python train.py --num_attention_heads=4 --intermediate_size=576 --norm_place="pre" --attn_scale=0.125 --bias="none" --tie_word_embeddings=false --parallel_block=false --init_std_qkv=0.0244 --init_std_o=0.0 --init_std_down=0.0 --optimizer="muon_variant" --decay_fraction=0.566 --max_seq_len=1024
MLP neurons of a small language model. Each row is named by its layer, matrix (gate and up: input weights) and neuron, and shows model dimensions 96-191. Each number is 128 + 32 x the weight over its row's rms, rounded and kept within 0 to 255. A neuron's up and down rows have the sign that makes its largest values positive.
Before each neuron's rows, "fires on" lists the tokens most often at its 100 highest values on Wikipedia text that the model never trained on.

fires on: " from", " And", "ap", "F"
L4.gate122 [174 153 140 100 134 104 127 135 140 115 179 171 103 189 146 149 148 105 108 154 111 131 102 145 153 100 149 123 113 169 105 104 120 108 201 142 138 180 120 159  35  94 155 168  90  90 114 138 145  93 130 131  65 140 169 101 193 120 121 124 125 116 155 164 144 135 150 106  75 121 140 181 103 143 126  69  88 134  62 125 104 120 129 112 146 129 152 132 116 189 128 135 142 142 135 150]
L4.up122 [175  98  69 105 148 128 147 146 173 151 169 138 114 170 111  83 123 144 164 112 144 123 134 157 153 100 166 108 129 118 131  82 141 179 140 162  87 120 115 114  87 141 144 127 156  89 155 106 163 143 125 186 102 111 147 115 184  99  86 128 151 161 144 164 154 146 191 120 165 108  89 161 131 106 103 107 126 125 130 132 161  91 120  94 164 154 160 139  66 117  95 148 143 156  85 139]

fires on: " =\n\n", ".", "\n\n", "-", ".\n\n", "\n"
L3.gate165 [ 86 135 160 132 154 147 172 180 142 164  80 138 154 111 134 120 109  73 153 107 166 156 124 150 130 133 111 158 156  98  83 126  82 159 144 116 126 102 102 141  84 100 138  86 126 123 112  99  86  64 143 104 108 148 149 120 157  91 122 104 146 135 148 126 171  92 106 163  97  86 113 153 132 138 154 145 142 158  52  83  98 110 189 180 193  72 160  80 145 180 109 113 109 157 175 112]
L3.up165 [ 90  84 128 107 158 108 176 139 138 206  68 123 152 116 124 121  95  69 132 174 146 194 114 144 114 143 137 130 143 142  96 126 107 175 158 160 146  77 146 148 140 102 133 103 126 173 108 131  81 100 118 151  76 142 152 152 136  96  74  96 168 144 167 117 154  85 105 146 159 106 122 137 188 115 152 105  78 138 104  75  97 164 156 128  87 116 150  99 158 122 138 134 113 111 124 119]

fires on: " La", " Har", " Hard", " Star", " Gar", " Best"
L4.gate131 [141 125 142 135 178 135  70 147 217 166 141 104 176 121 118  89 148  71 144 103 153  87 167 130 135 136 142 201 120 118 114 130 129 142  83 139  73 126 106 134 151 113  88 122  91 113  91  86 158 111 151 204  98 117 124 141 154  86 159 113 104 131 181 140 132  98  84 131 123  87 125 136  89 159  78 122 117  52  86 172 169 146 129 152 103 109 144  67 138 114 112 112 131 133 112  68]
L4.up131 [126 107 113 116 123 147  86  94  95 167 199  56 198 165 163 151 149  90 108 102 119  96  81 103 169 122 150 175 105 122  93 157  95 109 109 147 155 105 139 117 139  31 145 129 133 129 115 127 144  71 150 141 141 135 118 133 156 118 173 113 100  81 112 156  97  81  88 112 147  99 124 154  89  76 130 119 138 130 122 128 118 100  92 148 103 199  84 131 125  90  90 137 108 109 134 143]

fires on: "e", "ra", "re", "ie", "ene", "te"
L7.gate306 [180  85  70 143 136 129 104 105 125 134 138 142  83 163 136 134  95  83 138 141 168 125 146 119 117  70  71 133 157 104  88 174 126  77 145 121 137 169 107 151 146 173  67 144  85 128 143 103 138 122 167 126 151  72 100 162  31 113 117 112 129 174  53  93 140 171 147 171 117 113 110  45 122 107  74 106  97 107 171 165 141 159  95  90  85 106 135 141 118 171 125 128 185 125 136  89]
L7.up306 [174 152 111 116 146  48  63 111 140 128 138 116 136 125 148 139 130 112 119 109 143 134 134 108 107 134 126 137 117  88 117 153 104 170 139 176 160 181 135 122 195  87 153 128  76 184 127  78 109 143 183 164 149 179 118  83 168  99 108  89  71 126 148 104 150 147 126  79 172 175  89 110 120 124 136 104 120 115 150 169 142 126 105 122 124 113 103 104  25 153 141 154  38 137 139 170]

fires on: " P", "p"
L2.gate561 [147  58  52 140 116 158 131 158 109 104 125 126 124 114 162 144 140  44 123 131  78 118 118 154 210 131 161 150 192  97  94 104 106 106 118  94 154  83 148 120 128 101 102 115  93 104 126 176 134 169 179 128 151 159  91 117 143 153 135 151 147  51 133 153  78 149 193 131 120 110 167 133 100 102  87 138 138 160 177 104 156  84 151  65 107  92 120 109 127 141 152 130 128 163  91  90]
L2.up561 [155 167 151 181  90 151 114 159  69 108 149 101 161 123 144 132 147 144 121 131 139 133  94 117 132 135 105 137 107  92  88 153 125 108 187  73 179 174  91 137 134  94 119 134 155 120 165  67 165 102  81 104  68  99 185 120 107 158  89 144  86 151 156 117 107  88 130 115  85 105  84 131 169 150 109 179 143 155 104  73 147 140 135  75 128  94 153 113 108 125 103 131 145 103 134 102]

fires on: "or", "al", "el", "eam", " hor"
L4.gate369 [216 144  95  95 164 169 181 114 185 117 139 148 131 127 125 152 183 188 158  82 162 102  80  91 114 175 133 119  53 144 135 192  99 193 143 169  92 123 138 142  97 122 110 115 166 141 137 145 106 128 161 130 135 118 120 184 144 124 159 105 150 164 104 154 123 106  97 145 109 182  99 154 158 101 152 158 136 103 138 173 155 187  93 139 108 141 127 231 120 133 125 118  95 201  68 174]
L4.up369 [109 161  99 135 105 164  96 109 112 138 138 146 155 125 148 121 168 110 141  95  73 106 116 122 108  92 159  88  85 127 163  72 105  70 174 145 189 138  59 175 103 166 129 101 152 113 138 112 116 141 127 117 131 108 100 125 111 126 162 165 129 109 153 141 185 113 103 108  74 167 108 115 197 208 104 144 134 122 147 132 123 116  48  79 134  90 132 172 185 146 172 135 131 128 165  98]

fires on: "ct", "ult", "ent", " del", "us", "le"
L7.gate281 [136 111 136 105 101 162 100 174 122 139 154 106 152  99 161 146 120  98 111 159 116  95  95 160 155 101 109  84  79 123 117 133 134  78 129 108 212 169 131 124 152  85 143  89 124 183  77 169 165  72  76 139  86 111  66  93 132 115 210 128 185 133 134 163 134 116 187 164  98 150 175 121  61 123 123 130 122 150 124 120 137 166  77 109 245  83 112 109  61 128 107 121 138  96 171 151]
L7.up281 [135 137 142 147 153 168  92 143 127  75 150 149 144 199 115 165  82 101 113 106  95 139 149 163 132 141 109 137  79  81 103  50 128 119 129 134 127 159  84 107 121 127 116 141 101 135 137 118 172 116 120 136 143 155 117 153  83 121 193 112 141 153 151 158 123 186 185 167 108 134 146 159  99 167  69 151 178 100 118 180 150 111 100  33 153 146 124  76 183 145 166  82 170  45 141 147]

fires on: "a", " Africa", "though", " When"
L3.gate453 [123 147 130 125 108 134  96 133 133  73  82 110  81 103 165 119 115 128  82  85 108 117 115  12  62 135  56 147 141 110 173  93 157 106 157 186  96  76  91 149  88 171 110 111 112 123 153 111 175 169 175 190 159 182 116  85 121  51 154 108 108  49 137 144 125 116 151 165 104 120  62 120 169 179 145 128  81  89 161 109 110  80 160 145 109 128 157  61 172 112 118  81 125 126 121 118]
L3.up453 [119 132 180 183 170 135  90 161 110 159 140 140 131  89 129 149 174 170 127  78 119 154 117 115 191  92  93 162 123 133 170 142  91  89 139 112 174 175 152 144 120  91 170 176 136 159 130 150  94 136 107 157  97 136 150 145 140 114 137 171 143 129 113  86 170 103  73 140 133 127 167  97 141  88 125 134  70 131 158 114 116 154 152  90 120 103  96 149 124 137 127 136  66 105 138 197]

fires on: " le", "b", "al", "ort", "il", "l"
L6.gate223 [ 88 146 147 173 116  92 101 146 105  62 166 115  64 135 131 111  56 172  82 128 133  79 144 108 116  82 121 137 162 128 156 113 108 131  76 135 132 149 138  98 142 121 119 155 131 153 113  96 138 108  69  77 163 152 115 144 167 118  99 121  88 170 152 163 110 131 102 114  81 103 167  94 135 146 143 175 156 109 113 149  87 108 132 132  99 127 158  90 128 127 104 194 137 162 129 123]
L6.up223 [151 108 113 105 168 166 145 108  76 103 100 128  69 140 167 117  49  86 107  95 150 115 176  53 147 123 104 121  73 104 107 140 114  87 136 129 140 182  63 134 151  82  88 187 125 153  67 126 149  89 101 180 183 162 104 168 144 143 103 119  79 148 138 117 142 171 131 140  86 165  93 132 141 165 128  51 211 172 139 112 127  91  98 117 123 122 133 140 116 165  77 165 140 146 164 129]

fires on: "ian", "ic", "'", "ort", " Grand"
L4.gate465 [169 168  41 117 143 116 111 120 112 193  93 124 178 180 113  56 125 120  90  82 163 130 176 169 110  86 155  96 135 118 163 131 111 105 137 148 141 145 140 174 136 159 166 119 160 130 149 145 101 100 120 159 105  99 136 138  75  94 130 127 129 151 203  75 121  97 165  96 110  62  96 103 169 130  99 145 114 131  90 148 179 134 161  96 124 136 152 157 160 140 189 125 121  89  93 172]
L4.up465 [104  76 101  75 167 100 204 112 126 159 140 148 143 130 138 141  59 118  69 140 203  76 152 187  88  83  81 118 140  97  97 183 175 106  89  96  94 112  68  93 125 133 169 120  82 185 116  49  96  94 168 153 140 123  75 141 113 132  81  99 161 133  94 157  98 157 135 124  93  85  99  87 138 157  62 123 151 100 120 127 162 115 153 122  88 192 113  33 174 165 114 130 114  98 156 122]

fires on: "z", "ate", "ra", "x", "j", "fic"
L7.gate554 [191 136 153 163 119 129  80 104 122 150 122 112  78  97 145 137 125 102 151 119 192  88 113  94 135 129 112 126 136  83 127 125  99 152 124  64 166 189 114 109 144 110  96 153 127  99  97 159  95 122  92 119 117 151 137 180 120 160 100 180 138 139 157 125 104  84 117  41 123  34 116  70 120 121 103 150 123 130 121 169 136 100 100 119 149 100 110 182 144 111 139 160 106 128  85 121]
L7.up554 [137  65  91 120  48 101 133 177 134 161  89 110 122 107 103 107 116  78  99 126 118 201 128  99 157 156 152 151 150 141 140 156 160 105 102 163 130 107 147  58 168 150 109 120 131 114 129 132 105 122 139 152 119 124 127  92 155 170 108 135 115 151 150 115 174  89  74  90 143  97 148 137  93  55 107 150 112 144 160 154 133  74 116 138 115 155 162  96  54 133 160 161  95 160 158 119]

fires on: "old", " German", " Gold", " French", " gold", " Germany"
L2.gate400 [108 130 122 164 106  79 105 108 166 137 120  68 133 126 100 182 124 113 109  98  57  69  83 140 100 140 118 156 145 100 115 128  80 136 126  86 162 127 157 112 166 148 115 127 100  99 114 130 164 155 169 148 160 139  91 169 112 127 184 195  90 124 140 163 133 129 135 154 110 151 180 119 122 117 128 132 223 138 102 158 179 153 110 159  63  95 135 127 110 103  95 152 170 110 127 172]
L2.up400 [124 141 115 151  93 135 120 114 162 103 159 102 136 144  58 124 131  82  77 127  84  81 132 183 173 134 117 103 136  99 123 136  64 152 123  97 130 121 103 102 151 139 137  82  87 107  90  98 158 140 108 174 103 160  84 114 108  80 134 198  94  94 187 147 146  89 178 180 174 127 185 121 146 116 149 127 200 143 167 125 188 125 105 170 146 120 156  78 165 130 121 115 144 124 105 169]

fires on: "-", " Silver", " Bronze", " medal", " Gold", " place"
L4.gate139 [162 140 161 115 133  65 136 145 104 112 149 149 156  44 153 127 133 141  97 107 122 160 134  81 144 139 125  81  92 158 192 158 106 137 140 154 131 184 167 195 141  75 144  96  62 124 117 154 170 190 114 169  87 125 109 114  82  80  89 161 116 142 116 135 122 118 130 157 114 109 123 144 141 145 137 169 115 104 165  89  82 119  86 134  94 123 131 156 173 154 114 141 145 160  75 127]
L4.up139 [125 114 124  96  80  56 154 146 179 130 165 136 142 123 133  87  88 123  94 140 165 128 134 115 112 123 112 122 116 136  86 149 149 129 178 126  97 103 153 123 153 117 147 129  88 101  94 151 110 111  99 135 123 173  91 134 115 153  95 122 128 140 198 113 152 137 139 135 108 154 143 122  97 114 173  68 120 129  81 131  85 155 120 191 178 134 121  90 103 120 190 112 174 110 124  39]

fires on: "ov", "ev", "ope", "ansas", "199", "198"
L2.gate194 [112  80 167 118 198 141 177 158 134 190  97 164  92 107 154 138 137 130 155  88  70 164 126 102 141  97 159 129 109  93 183 133 166 129 101 121 126 142 130 158 143 161 163 115 134 157 184 120  69  95 140 129 100 164 170  86 148 174 117 124 121 166 150 107  87 119 153 101  76 161 138 131 127 129 153 153 160 131 178 119 113  95 127 126 164 166 174 105 130 153 119 120 173 107 120 112]
L2.up194 [175 127 186  77 182 168 189 126 118 171  89 111 150  86 130 118  84 146 106  78  74 205 149  83 149 112 143 129 101 103 168 150 131 122 121 116 143 146 144 149 142 106 134 152 138 101 114 150  65  97 116 104 114 173 169  68 160 154  80 116 132 149 135 122 159 107 125  96 112 113 123 143 129  79 167 156 137 137 108  79  78  76  69 127 170 167 151 102 147 134  85 121  98 142  92  97]

fires on: "ar", "ur", "er", "an", " general", "i"
L3.gate291 [144  94 124  57  90  87 122 190  81 142 113  93 246 166 110  87 132 115 114 130  99 146 116 120 102  98 158  98  94 136 150 130 143 203 130 163 157 140  99 154 108 114 123  86  95 173 161  78 150 136 150 148 145 142 128 138 127  78 127 129  80 114 165  98 116 102 132 131 148 161 111 108 112  97  94 118 133 170 122 119 139 150 158 168 106 129 148 127 159  68  76 117 152  68  95 109]
L3.up291 [ 70 132 172 109 113 111 100 139  73 121 120 119 155 104 130 142  89 118 152 169 141 150  98 147 149 107 133 104 107 140 109 102 131 155 140 106 147 157 136 159 124 120 115  90 158 131 106 140 130  52 112 125 101 156 134 120 113 148 121 154  81  85 172 133  96 161 179 155 187 107  92  73  99  68 105 130 111 197 128  90 105 169 129 153 149 156 157 169 173  84  84 187  95 117 115 137]

fires on: " |\n", "\n"
L2.gate11 [193 138 118 105 199 133  67 105 179 163 141 118 114 194 138  90 123 131 112  61 118 150 116 117 139 150 120 153  74  97 116 107  88 148 111  94 114 134 154 115 137 183 149 139 151 109 137 146 107 189 176  85  90 134 179  77 149 109 159 124 163 153 119 151 200 173 159  74 170 186  93 113 122 128 172 154  85 139  72 177 154 110 150 135 112 160 118  93 135 171 113  90 120 119 166 130]
L2.up11 [159  71 140 141 144 152 133 163 172 118 125 131 153 108 145  69 179 149 136 148 179 126  88 130  86  98 154 116 179 140 145 164 132 164 130 137 108 139  71 108 129 184 115 108 168 161 105 198 138 133 102 125 111  98  87 145 109 175 157  95 102 113 139 143  92  95 174 141 132 177 128 179  86 131 144 106 105 122 159 151  92 201 128 147 119 167 149 131  84 113  99  88 144 110 165 111]

fires on: " of", "en", "lected", "D", " same", "z"
L6.gate371 [ 70 117 147 155 143 181  69 128 120 139 128 103 148 107 151 148 136 116 144  99  82 100 123 147  74 118 107 144 137 134 183 173 131 147  68 132 181 137 101  80 181 136  86 166 149 137 114 118 125 136  64 106 102  97 139  98 186 132  92 141 112 249 151 148 160 119 100 137  87 130  83 179 169 100 158 108 174 154 145 125 131 106 151 110  93 174 130 130 102 123 196 176 183 107 118 121]
L6.up371 [ 85 121 126 126 166 136 104 180  91 188  94  69 156 200 121 160 170 134 129 131 144 132 141  75  92 145 170  88 114 145 117 179  77 127 125  90  83  67 137 131 147 120  71 137  92 123 190 126 101 110  96  95 139 125 145 107  70 100 165 117 112  64 110 166 149 106 104 199 111 148 114 123  66 153 120 172 129  68 112 144 110 100 154 147 138  91  78 171  87  53  85  73 188  83  88 170]

fires on: "us", "iz"
L2.gate116 [125 130  85 169 147 132 196 171 118 114 148 177 108  97 132 135  83 140 137 131  66  70 127  83 131 141 112  37 183 127 115 143  75 124 163 156 196 158 140 142 115 121 121 151 117 131 175 116 106 115 178  90 161  76 110 114 153 116 180 139 107  82 159 145 134 155  71 129  82  92 126 128 122 109 150 163 137 188 104 133 122  87  96  63 125 148 183 129 161  88  81  89 147 128  95 101]
L2.up116 [125 114 116 148  39  65  88 170 157 194 162 167  83 106 178 109  60 106 155 145  94  90  55 128  94 183 145 134 157 143 124 175 117 119 189 178 160 115 131 210 113 168 124  81 152 173 169 130  96 110 152  27 135  97 160 157 161  75 167 109 133 132 152  87 184 103 170 161 174 103 110 130 176 132 167 118 122 103 126 131 104 145 119 136 132 104 105 136 126 105  78 133 188 130 116 149]

fires on: " P", " G"
L10.gate488 [183 154 112 148 174  75 166 157 135 165 106 111  93 149 112 123 193  82  63 105 129 119  90 115 158 136 105 126 142  72 151 140 155 130  81 142 140  69  97 111 113 107 141 128 175 112 124 138 182 127 163 119 135  71  98 162 116 108 127 158  69 126 128 162  77  89 100 142 123 126 123 148 168 133  68 108 138 111 112  85 110 121 100 118  61 110  91  65 159  90 122 134 141  99  79 113]
L10.up488 [158 132 130 116  72 122 150 152  78 152 135 116 163 113 127  74 139 141 177 107 155 132 116 128 140 124 144 133 141 154 124 170 157 153 119  89 129 123  66 140 172  98  82 198 119 117 126 168 239 130 145 156 128 114 157  85  93 152 115 117 105 133 122  90 112  97 163 116 128  93 101 141 100 129 132 177 164 155 150 163  54  84 154 104  96 134  99  45 141 153  88 120  96 134 159 127]

fires on: "–"
L6.gate59 [137 145 109 124 148 103 118  87 122 159 227 171 110  96 125 122 179 102 102 130 144 123 145 146 203 129 153 113 122 134 136 199 133  95 151 156  94  57 115  72 139 121 122 159 162 109 119 187  93  62 116  89 130 142 177 155 128 122 148  92 133  80 123 129 134 118 161 140 120 120  79 125 192  69  80 142 177 122  98 184 121 109  31 126 118 142 180 150 164 165 111 141 223 110 128  97]
L6.up59 [164 188 171 109 113  92 181 125 123 117  83 140 113 104 107 129  44 164 152 117 140 157 115 122 159 141 110 135 150 107 138 104 111 107 158 177 125  88  62 149 156 151 124 150  78 114 111 101 155 185 197 153  95 104 133 120 102 171 125 118 135  94 136 167  79  23  75  71 181 165  99 120 145 146 163  74 113 152 160  59 117 150  80  83 120 145 136 106 216 109 114 112 144 174 131 147]

fires on: " ass", " Ass", " Sh", "On", "Sh", "d"
L4.gate341 [127 112 159 140 153 130 167 144 144 157 129 142  80 155 129  97 186 122  94 164 152  59 162  91  69  66  98 142 107 145 127 175 119  99 162 108 115 126 114  68 147 177 115  97 117 146 130  93 133 108 134 144 128 109 108 100 174 169 126 142  98 143 143 139 127 139 147 148 147 141  94 128 134 180 163 165 179  56  92  93 122 153 194 104 115 154  87 163 167 162 104  97 100 125 110 151]
L4.up341 [ 81  71 110 124 187 208 155  87 177 164  48 146 114 145 139 161 169  98 175 142  76 145 143  87 121 119 178 122 115 148 150 144 126 153 123 132 124 131 176 136 121 153 124 163  96 147 148 143 132 156  88 142  73 143 145 158 150 143 153 129 159 216  90 108 157 140 157 163 126 108 110 143  73 150  97 150 150 152 168 108 109 136 142  86  79 128 135 105  55 125 100 111 169 111 173 139]

fires on: " also", "us", " as", " by", " time", "ile"
L4.gate65 [177 143 182 211  96 112 146 129 171  70 159 162 183 130 105 156 132 191 128 132 106 133 120 120 138  86 125  74 106 140 134 128 139 182 128 129 152  91  43  90 145 136 177 142 125 163 148 162 162  67 158 120 138 142 128 106 124  76 186 103 154  79 149 125  92 126 121  81  72 117 136 152 183  78  77 121 102 166 192  35 115 165 133 111  97 126 140  77 123 115 131  89  97 151 137  80]
L4.up65 [198 160 111 143  95 121 107 146 171 146 142 167 150  99 186  71  76 118 166 164 146 111 123  39 201 114 120 154 143  84 119  97 136 178 135 122 164 179 134 120 135 145 212 118 135 163 126 123 126 139 109  95 159 174 121 112 181  83 121  61 124  96 132 144 174 133 140  77 149  60 152 132 179 142 109 169  86 130 101  82 148 173 148 129 160  94 138  61 147 126 120 120 139 117 107  18]

fires on: " to", " of", " for"
L7.gate512 [183 164 191 118 118 102 164  98  97 116  63 132 210 139 143 178 117  94 126  63 139 146 135  87 140 127 114 149 153 137  76 124 130  83  81 197 171 144 116  89  89 110 189 158 117 137 125 113 150  66  86 115 109 127 133 114 141 154  99 103 103 143 138 155  72 125 140 167 141 123 120 217 121 161 159 156 129 116  78  86  72 144 111 139 169 192 115 142 105 152 124 128 115  78 121 130]
L7.up512 [134 116 173 104 172 149 165 135 128 116 111 194 153 143 110 152 131  99 148 117 147 147  53 141  71 123 180  90 149 148  80 109 126 169  95 143 117 122 125 135 108 108 152 177 135 183 121 176 105 138 171 151 125 106 160 128 130 186  92 127 141  90 116 146 129 126 104 159  94 184 156 221 100  86 145  81 127 124 112 124 193 139 137 143  98 171 106 185  40 127 119 125  79 127  90  85]

fires on: " on", " Best", " Star", "face", "over"
L7.gate177 [103  93 179 128 174 108  82 211 167 132 125 141 123 116 155 100 198  71 136 108 121 157 139 178  74 136 109  81 125 131 115 174 115 149 125 106 120 154 127 109 129 127  97  88 140  57 182  61 158 114 118  88  99  86 172 118 196 124 177  96  69 153 143 138  76 125 138 126  58 103  98 184 137  79 136 136 169  75 127 108 106 102 147  72 108 217 135 123 132 129 171 147 131 131 135 141]
L7.up177 [104 117 130 154  93 135 128 130 195 131 143 134 177 154 119 198  96 136 121  84 143 122 131 123 111  88 170 107 119 165  80 107  60 116  99 132  91 170 164  85 141 100  98 126 120 154 154 103  79 116 116 182 102  89 163 112  87 131 189 107 159 146 167 169 123  33 160 182 128  47 121 149 169 169  92 106 152 111 112 135 156  41 146 127 133 158  64 156 116 113  91 135 113 126 113 180]

fires on: "ie", "se", "ne", "e", "que", "ra"
L10.gate135 [145  89  85 113 163  88  71 136 150 169  92  63  96 143 173 133 126 123  80 132 141 140 159 139 147 136 123 122 114 105 158 165  91  70 133  74 121 151 156 115 208 175  95 124 106 129 114  83 121 113 143 100 137 139  99 106  69 125  76 169 167  57  86 117 126 195 132 129 116 100 176  91 194  78  98  92 117 127 182 150 150 140 179 130 105  92 158 144 138 121  87 142 124 168 168  80]
L10.up135 [142 124  82 138 168  98  80 102  96 170 193  82 141 138 117 143  97 160  93 204 152 133 164 140 156 144 165 143 119 101 115  88  47 121 157  69 160  75 145 128 132 133 111 180 138 160  90  91 174 126  79 169  73 164 141  68  85 126  94 161 104  91 106 129 155 126 141 117 137 131 113 111 149  98 105  97 118  75  92 194 187 110 178  94 106  89 123 124 115 134 137 148 119 144 200  82]

fires on: "al", "il", " appear", " lost", "at"
L3.gate467 [151 147 119 212 125 153  67 103 120 111 137 121 108  87 139 147  42 188  71 169 137 133 126 199 143 154  96  84 131 100 154 104 116 136 118 137 161 176 146 121 147 120 138 118 135 100  91 127 153 154 107 165 146 117 153 148 111 207 129 123 159 174 148 113 121  97 143 101  83 117 108 143 109 113 115 118 140 151 165 168 184 182 130 135  79 159 122 128 141 189 135 127 101 152 165 136]
L3.up467 [160  72 172 125 172 117 114  99  96 154 119 195 131 101 110  70  69 149  95 110 136 162 129 104 115 150  87  87 134 137 125  87 116 162  95 120 147 161  65  91 116 144 154  92 182  94 158 148 128 135  88 168 109 159 153 144  81  99  70  58 189 175 134 132 116 141 132 115 117 211 133 180 113  89  99 112 174 199 100 110 211  98 124 140  74 139 135 145 174 147 154 117 162 150 143 112]

fires on: "-", "|", "\n", " ext", " through"
L3.gate425 [ 99 173 185 119  99 177 169 143 178 103 110 138 176  91 147 153 139 128 117 159 137 175 148 200 158 147 108 130 146  84 118 146  61 162  99 152 150 138 110 169 145 184 131 111 172 147 145 122 155 176 140 149 110 158 129 113 112 137 148 125 128 116 132 178 152 110 122 164 130  85  98 144  48 136 143 128 151 117 146  81 118  87 122 184 106 124 223  94 120 150 118  91 128 141  92 147]
L3.up425 [100 146 130 155 137 135 122  93 109 133 108 151 169  55 128  98 129 120  93 183 172 170 141 154 136 161  69 143 148 120  77 154 110 100 167 166  97 130  91 229 159 158 153 147 158  94 145 139 149 160  83 159  96 113 128  85 117 155 124 104 100 163 126 116 155  86 128 103 127 100 131  82  93 130 147 177 134 136 123 133 119 105 188 143 126 127 191 117 129 178  95  81 109 165  48 173]

fires on: " Ar", "ar", " Car", "am", "an", " Her"
L3.gate513 [145 178 140 135 129 190 173 156  98 102 180 126 174 125 146 100 152 102 174 153 142 170 112 111  91 107 136 110 169 151 133  79 135 158  89 120 131 151 136 144  89  87 125 180 102 152 111  86 105 115 159 116 129  98 123 134 177  88 135 161  54 128 145 101  93 157  84 164 135 154 111 112  81 162  95 124 130 102  86 118  88 100 169 128 110 150 210 171 133 168  82 118 121 125 161 149]
L3.up513 [133 152 148 109 121 134 166 129  81  65 185  87 189  99 149 128 174  74 137 146 149 117 140 112  86 120 152 131 115 152  87 133  79 187  91 153 144 162 138 148  99 129  96  94 129 147 104 104 130 104 174 106 143 158 122 121 176  71 130 165 122  86 132  95 109 150  66 162 162 183  99 127  78 168 134 136 124 115  78 124  69  79 173 156 119 225 165 176 125 115 104  84  95  89 103 146]

fires on: " /", " —;", "–", "\n", " place"
L2.gate507 [180 191  93 121 182 136 176 148 169 126 140  92 149 132 145 138  93 140 126 107  99 154 139  90 148  64 140 143 124 129 138 120 125 150  83 127 143 105 147 153 159 139 177 114 168 136 138 170  74 178 120 199 131  73 135  97  61 136 161 141 148 139 141  75 162 165 178  90 160 153  83  84 147 130  72 148  76 113 126 137 119 154 173 162 155 122 146 116 108  88 100 147 132 190  84 109]
L2.up507 [ 83  99 116 118 137 145  99 125 110 137 118 116  73 100 111 117 148  92 157 121 151  83 139 145 142 103 105 114 130  91 124 165 163 140 169 112 156 159 139 129  91 163 179 163 189 167 149 138 117  75 142 128 109 137 104 191 139 134  99 121 113 162 161 160 110 168 143 114 108 160  89 169 160 119 107 100  84 151 130 157 164 181 147 133 119 110 140 176  92 104 126 140 154 142 188 126]

fires on: "ic", "ian", "el", "weight", "ist", "+"
L4.gate330 [129 130  74 159  80 155 139  86  92 138 105  89 130 140 125  80 105  83 149 115 107  97 157 152 118  69 143  81 108  47 163 142 148 125 196 140 150  68 109 145 117 108 126 107 148 126 152 157 121 170 141 149 127  76 149 107 142 138 126 165  96 160 104  77  85 102 112 119  74 115 106  88  84 123 160 120 134 147 147 126 213 132 198 122 120 167  87 155 104 142 136  71 170  27 105 121]
L4.up330 [122 135 103 127  62  40 100 132 172  75 155 131 111 116 106 142 115 112 108  80 149  99 121 141 101  63 182 137 102  67 115  87 105 108 137 172 210 148 138 115 133  66 132  88 155 115 102 121 146 128 122 120  96 114 126 168 150  90 158 188  81 145 117  97 120 114  90 105 100 150 125  84 148 180 127 137  83 129 117 155 159 169 182  76 139 202 168  66 175 193 134 118 147 136 145 180]

fires on: " Ad", " Reg", "ric", " B", " Med"
L6.gate376 [115 127  53 111  90 133  73 140 118 118 146 110 127 121 105 159 164 111  89 125  72 170  88  76 150 168 184  71  89  66  79 129 122  99 175 136 125 180 160 153 117 111 106 142 123 125 116 118 157 116  66 123 156 104  77 173 108 127 162 162  72 172 127  71 173  75 146 168  94 119  69 144 116 187 176  82 117  62 151 111  96 133 149  80 126 160 172  97 154 122 146 106 202 138 173  89]
L6.up376 [138 161 169 150  86  75 112  99 138 127 108 117 135 182 116 144 146 122 134  62  78 116 135 109 145 155 109  99 129 161 115 119  73 153 118 130 152 195 126 180 167 124 147 161 160 121 119 169  93 134 119 168 171 103  79 170  76 150 159 146 134 115 185 170 132 142  87  47 131  50 157 125  86 108 109 154 138 154  95 126 208 124 104 122 124 137 181 123  81 128 161 134 126  67 149 175]

fires on: " of", " early", "o", " att"
L7.gate204 [150 147 137 148 154 150 193 137 111 131 114 153 131 150 172 156  89 115 118 230 147 193 148  95 107 148  95 109 134 112 140 131 121 130 116  97 118 127 127 215  95 137 188 129 123 139 122 169 138 137 137  95 117 140 124  96 145 117  79 140 110 142  85 203 163 109  88 123 126 116 152 208 130 104 107 196 127  68  76 115 160 117 101 139 173 161 128 133 189 196  92 124  60  89  98  98]
L7.up204 [ 97  99 132 126 151 103  95 122 157 153 176 142 156 137 122 137 157 108 129 166 168 188  85 138  83 159 139  87 134 186 125 150  92 128 152  79 124 126 162 145  87 181 113 140 127 128 103 110 129 144 162 143 150  77 153 102 126  98 117 143  63 140 115 133 118  79 115 185  96 110 112 182 139 140 147  77 100 147 115 108 164 168 107 126 147 119 164 115 139 174 123 160  83 158 111 113]